From a checkpoint of a small transformer trained on Wikipedia: RMSNorm before each block, no biases in attention or MLP.
MLP neurons of a small language model. Each row is named by its layer, matrix (gate and up: input weights; down: output weights) and neuron, and shows model dimensions 64-159. Each number is 128 + 32 x the weight over its row's rms, rounded and kept within 0 to 255. A neuron's up and down rows have the sign that makes its largest values positive.
After each neuron's rows, "fires after" lists the tokens most often just before its 100 highest values on Wikipedia text that the model never trained on.

L8.gate251 [137 117  82  91 129 190 148 126 157  89 117 156 153 138  83 146 106 155  85 104 135  58 112 105 122 134 130 117 101 182 156 139  76  87 132 125 143  93  75 146 122 175 170 126 122 114 147 160 130  65 123 118 113  98  77 126 158  62 122 197 143 153 161 181 166 153  82 124 101 145 111  70 149 182 134 129 157 145 175 189 161 100 102 150 142 135 120 186 111 100 132  79 149 163 162 130]
L8.up251 [135 140  88 159 161 129 143 195 113  63 169 143 156 154 110  89 103 164 123  96  98  65 106  97 177  80 138 177 128 106 142 164 107 116 115 129 116 125 112 122 132 125 134 147 126  85 158 154 137 101  36 166 153  99 130 138 102  92  40 112 141 113 124 121 113 146 158 131 126 104 122  39 136 128 144 126 120 118 174 150 114 116 176  98 142 149 142 136 140 106 107  95  64 157 117 136]
L8.down251 [159 144 151 115  68 175 125 129  96 162 154 105 117 105  96 152 159 157  97 114 141  89 128 104 138 172 126  38 131 113 193 156 156 138 137 169 107  92  65 131 136 163 176 114 127 125 200 161 144 165 187  95 172 158 112 164 148 109  86 139 108 122 111 150  76 129  96 144  91  95 155  97 126 163 155 156 104 156 164 172 134 134 105 151 105 164 114  74 120 144 144  68 169 168 170  72]
fires after: " M", " P", " m", " B"

L4.gate148 [118 113 150 149 120 114 153 121 197 153 131  75 160 145 172 141 116 122 108 137  97  93  53 159  97 153 149 122 134 163 131  98 120 152 159 109 117 130  94  99  95 159 153 177 115 102 148 133 167 125 139  99 206 150 119 188 113  90 136 116 104 135 164 148 150 216 114 122 167 170 124 134 141 111 113 113 183  62  79 118 118 123 115 126 205 157 147 133 158 137 100 170 150 116 103 146]
L4.up148 [ 94 121  80  67 129 116  99 153  99 140 175 125 100 175 108 115 105 116 112  89 190 149 126 160 158 162 154  90  71 154 115 136 119  51 164 106  98 134 104  82 115  62 129 176 134 120 118 111 181 143 154 147  96 144 132 122 135 120  77 128 129 105 131 103 201 167 131 172 158 127 198 120 120 130 136 109  80 100 111 110 141 143  53 161 161  92 142 132 105  75  76 160 129 128 106 106]
L4.down148 [107  86 151 118 143  99 138 144  52 125 164 132 156 101  82 110 128 136 156 147 103 117 177 110 147 172 164  99 121 126 119 135  78 158  81 180 147 152 133 189 164 106 150  94 122 113 160  96 111 123  71  80  91 122 149 107 130  90 157 160 180 157 142 135 117  63 144 103 102  79 111 139 118 135 126 129 115 173 114 100 103 133 112 188  57  99  80 198 115  65 124 122 105  69 104 127]
fires after: "-", "–", " \"", "ect", " g"

L4.gate270 [154 180 134 122 152  98 149  95 123 113  88 132 166 101 105 131 103 143 130 148 155 120 102 151 136 162  88  93 139 108  93 151 171 123 164  81 162  95 119  67  92 115 173 132 104 101 135  80 128  81 123  99 106  99 174 158 134  59 101  97  65 144 120 179 122 109 137 124 123 163 198 135 131 187 114  97 193 168  86 186 147 148 135 160 110 118 144 149 104 175 151 116 111 160 144 206]
L4.up270 [176  89 146 120 117 142 152 159 195 119 111 161  86 153 136 118 118 174 134 160  41 125 153 175 168 137 106  81 117 160 136 106 121 139 113 144 134 116  53 177 165 180  84 100 153 145 169 121 123 135 118 174 141 115 152 115 120 119 101  85 141 119 153 111 115 122 119 152 148 140 115 115 179 105 132  89 144 152 106 111 127 125 100 116 148 118  85 116 147 113 200 128  57 188  68 104]
L4.down270 [171 176  59 111 123 124 154  91 118 151 146 125 144 166  88 152 155 166  85 144 126 116  74 126 203 137  99 111 162 169 146 128 193 165 107 170 199  92 163 149 127 138 149 176 114 149 149 147 195 124 119  84 139 119 133 150 125 143 108 132 134 122 158 177  95  51 170 162 130 126 204 142  97 147 137 169 144 145  94 194  98 122  90 121 176 155 130 147 151 134 131 187 115 193 103 150]
fires after: "\n", " (", "b", "P", "-"

L13.gate260 [111 102 131 143  86 123 174 112  38 130 145 117 124 140 105 147  84 184  94 126 160 134 144 139 116 152 135 201 159 140  85 170 135 205  76 122  84 143  98  79 136 166 182  70 144 171  74  73 111 117  85  83 138 109 108 154 133 134 151 189 120 117 153 186 167  97 137 163  78 108 126  70 111 199 134 136 120 148  80 169 108 102 129 150 108 130 109 164 147 150 128 138 111 120  57 145]
L13.up260 [131  91 173  99 168 119  52 169 108 153 136 131 137 112  89 165 126 170  86  98 135 179  78 137 136  82  81 139  78 126 147 167 138 136  65 142 153 218 155 173 138 121 112 138 127 145 153  92  97  94 109 112 135 179 123 102 158 119 125 152 142 120 110 131  78 131 171 154 136 105 143 141 144 165 154 191 123  63 153 111 128  65 131 161  86 143 138 134 128 108 127 136 137  92  67 139]
L13.down260 [124 107  94 188 137 194 124 126  98  95 128 107  93 148  98 145 117 168 161 131 150 152 131 116 160 155 128 106  90 118 141 148 115 142  88 169  91  82 131 153 179 144 146 153 147 147  66 169 187 141 146 143 165  99 143  98 205 102  80  88 168 136  92 134 120 148 135  76 187 191  98 157 189 200 156 165 123  89 170  91 106 136 105 127 134 125 139 116 148 112 110 177  57  42  92 102]
fires after: " B", " C", "b", " c", " Sh"

L4.gate5 [123 159  88  86 113 115 153 140 171 166 145 138 114 149 152 169  96 130 132 151 129  89  54 110 139 161 161  73 127  75 110  89  93 137 100  89 153 124  34 179 124  89 140 110 114  76 109 126 140 108 153 161 142  79 159 165  79  77 148 138 111 161 182 139 126 159  97 116 124 127 146  97 164  54 114 164 178 151  76 141 154 101 151 101 162 117 174 107 169 175 164 129 184 152 160 156]
L4.up5 [184 133 149 136 103  96 161 145 142  87 149  91 134 112 107 111  89 120 106 194 135 125 133 143 158 133 162 101 128 152 144 127 101 128  84 129  65  81  91 116 173 102 134  98 142  85 132 125  93 128  64 155 175 128 128 148 118  93 102 127 151 146 134 112 179 153 116 119 109 122 105 113 153 173 198 109  90 119 115  91  70 103 109 181  55  97 104 162 142 168 144 152  80 164 125 143]
L4.down5 [ 96 110 159 137 150 112 104 115 148  99 100 176 145 169 101 134 148  94 139 107  74  79 100 139 185 210  71 152 176 156 143 122 170 120 148 121 111 111 131  99 112 178 143  71 131 121 144 154 109 105 177 128 176  36 131  84 136 139  75 175 195  87 141 141 160 136 120 113 112 100 179 122 133 105 146 127 131 144 136  61 182 112  80 120 130 137 116 170 164  88  97 167 106 169 187  92]
fires after: " (", " M", " m", "-", " \""

L4.gate37 [164 145 192 169 111  91 164  78 108 149 186 191 130 133 162 112 146 112 114 125 119 116 101 188 172 174 173 115 154 136 129  66 156 119 165 123 100  85 101 148 115 119 133  81  90 168 103 169 142 101  65 182 146 101 151  88  93 114 131 121  92 135 144 148  98 160 204 102 106 134  98 118 169 128 173 105 122 128 116 173 120 116 184 110 159  85  90 114 115 128  49 165 172 144  97 181]
L4.up37 [211 166 109 112 124 172 174 135 128 114 103 143 103 141 134 119 130 195 118 149 183  81 116  60 116 145 157  98 138 108  83 114 164 148 124 110 142  80  68 112 105 182 148 163  59  78 124 136 156 150 114  76 131  78  87 133  87 141  83 140 126 204 148  83 166 124 132 110 172 123 123 105 146 127 153 111 177 111  86  91  91  53 154 124 124 133 140  75 116 151 131 119 134 152 144 168]
L4.down37 [217 179 172 119 113 150 152 128  93 116 133 134 127 102  76 148 129 142 104 161  94 101  83 112 159 195 137 111 163  59 147 153 116 125 110 156  92  79 176 152 116 130  86  85  56 157 107 115 166  81 139 152  76 156 155  83 129 110 194 164 167  65 118 154 171 103 112  81 119 178 125  75 136 122 127 123  96 204 113 134 136  95 128 117 127  81 113 158 144 106 160 153 175 134 127 123]
fires after: "."

L6.gate412 [153 138 167 125 216 102 191 135 116 153 135  99 136 117 157  90 154 166 124  87 173 102 148  99 144 148  93 113 134 132 113 113 200 136 129 117  73 108 135 108 106 115 132  97 136 111 138 124 185  86  72  76  91 138 107  82 103 157 142  45 130 126 159  76 140 120 187 151 151 106 159 165 132 143 147 105 172  60 104 110 136 107 201 100 163 117 125 111 133 155 115 113 172 155 185  98]
L6.up412 [ 91 139 101 165 140 159 142 134 158 132 128 193 127 144 130 139 166 159 157 141 157 137 169 120 121 134 123 119 115 134  82 172  75 176  99  88  79 153 123 168 137  66 164  76  86 186 162 101 167 122 117 109 214 116  70 108  95 130  66  96 111 170 149 167 151 117 162 102 151 103 111 158 134 159 165  43 156 127  93  87  82  83  97 127 168 127 116 110 127 195  97 166 121 224 145 154]
L6.down412 [161 186 129 142  59 145  95 116 175 170 131 132 168  89 123 151 139 134 141 140 148 162 123  65 167 146 126 128 134 127 173 123 163 157 174 174 185 184 141  50 148 213  69 114 179  94  93 121 136 182  98 144 128 157 144 157 163 137 109 169 145 105 148 106 161 135 114 152 157 125  92 101  80 115 143 129 118 168 217 159 133 138 136 108 139  71 133 125 102  96 120 103 141  68 117 110]
fires after: " c", ".", " r", "ill", " e"

L9.gate305 [147 165 119 103  76 135 195 147 109 131 115 151  76 166 174  77 120 177  97  95 156 138 118 117  64 170 105  99 117 161 103 171 141 157 143 155 205 144  84 162 162 130 141  85 124 122 106 111  84 116 193  89 137 117  99 113 125 164 106 181 131 117 114 106 144 133 105 149 149  78  84 118 163 147 148 170 125 121 130 221 160  71 146 120 101  87 186 128 118 155 160 103 131 136 172 148]
L9.up305 [170 133 143 104 140 129 153 159 119 172 116 100  62 129  88 117  71 102 113 100  90 121 102 135 114 131 118  92 105 170 145 138 139 149 141 186 115  97 111 172 162  75 102 114 100  93  79  83  71 118  97 124 183 151 183 167 143 103  89 119 131 137 141 112  95  92 124 189 116  93 119 141  65 170 114 156  81 107 121 182 171 137 141 156  59  46 136 190 199  88 164 119 152 180 175 103]
L9.down305 [132  84 172 103 105  87 153 118 127 144 122 141  37 119  90 100 106 174  86 136  94 108  72 100 160 140 151 119 218 136 153 111 159 136 184 142  93  97 108 108  78 152  85 127  93 111 142  94 118 144 117 138 136 116 112 129 104 142  81 123 164  59 179  74  92 166 125 153 132  78  80 131 168 100 187 125  86 145 141 117 169 109 141 156 148 102 162 109 187 160 148 119 193 145 148 159]
fires after: " M", " In", " re", " V", " m"

L8.gate40 [124  78  98 135  73 141 108 110 131 102 137 121 158 103 107 142 101 128  63 128 100 174 126 144 148 134 152 174 185 119 132 120 116  91  91 184  92 143 126 151 106 144 181 115 146 205 155 132  74 127 109  94 144 171 146 136 140 114 151 172 176 145 173 143 147 117 146 157 172 155 151 146 100 166  69 114 112 186 153 133 142 115 141  77 111 192  75  92 110 123 175 120  99  36  90 108]
L8.up40 [120 101 109 153  95 155 128 159 121  94 107  55 119 161  76 195 108 120  48 110 103 107  70 156 151 131  85  40 123  86 137  93 137 156 116 124 152 130 161 146 158 142 135 125 130 124  62 110 144 164  37  84 156 130 140 116 149 147 158 164 174 130 110 192 122 133  85 144 131  76  94 149 103 138 101 107  97  80 104 154 131 123 102 107  43 187  81 122 134 156 149 174 113 170  95 135]
L8.down40 [158 137  93 184 128 101 209 159 101 157 166 140 169 138 156  84 125 140 142  74 149 132 124 127 103 137 127 168 127 115  84 138 150 124 178 108 122 140 174 100 159 106  45 110 146 133 129 162 182 136 193 153 129 179  99 123  98 163 140 154 134  64 149  68 156 118 163 125 136  87 117  72  67 157 144 167 128 169 122 149 138 148 158 132 200 133  96 162 118 163 142 107  94 140 117  73]
fires after: "e", "b", "ol", " De", " B", "ub"

L5.gate61 [133 127 114 156 112 191 170 104 189 173 168 202 131 148 132 132 119 102 111 194  90 150  83 131  97 178 110 146  43 135 117 159 132 178  65 167 112  84  92  67 147 142  95 130 119 108 117  97 142 126 151 140 106 126 163  86 130 157 156 130 145 130 153 148 179 116 111  98 129 146 140 104 135  76  99  67 164 118  86 150 118  94 107 131 159 100 113 103 155 143 109  73 117 101 144 170]
L5.up61 [111 140 143  72 132 112 126 126 150 141 155 157 158 158 185 108 127 125 129 154 132 163 130 120 123  98  96 109 130 149 185 154  98 165 112 118 172 117 121  75 160 102 181 172  29 102 159  78 170 115  98 129 163 133 147 160 146 138 123  92 142 130 123 122 156  81 139  88 138 131 115   7 140 180 123  92 168 150  93 136 103 108  98 153 158  48 140 108 177 110 163  91  88 138  99 147]
L5.down61 [155 138 125 117 168 102  91 123 114 131 127  79 166  79 124 125 140 138 205 109 148 101 140 119 126  96 145 122 156 123 165 114 122 155 124  99 108  92 162 111 133 131 162  80 118 144 130 123 107  62 195 145 154  55 121 122  63 117  42 144 104  61 144  87  90 142 100 138 149 184 141  37 144  91 189 204  78 164 129 153 139 175 140 115 211 106 125 136 169 127 150 128 148 143 101 152]
fires after: "-", " \"", " ("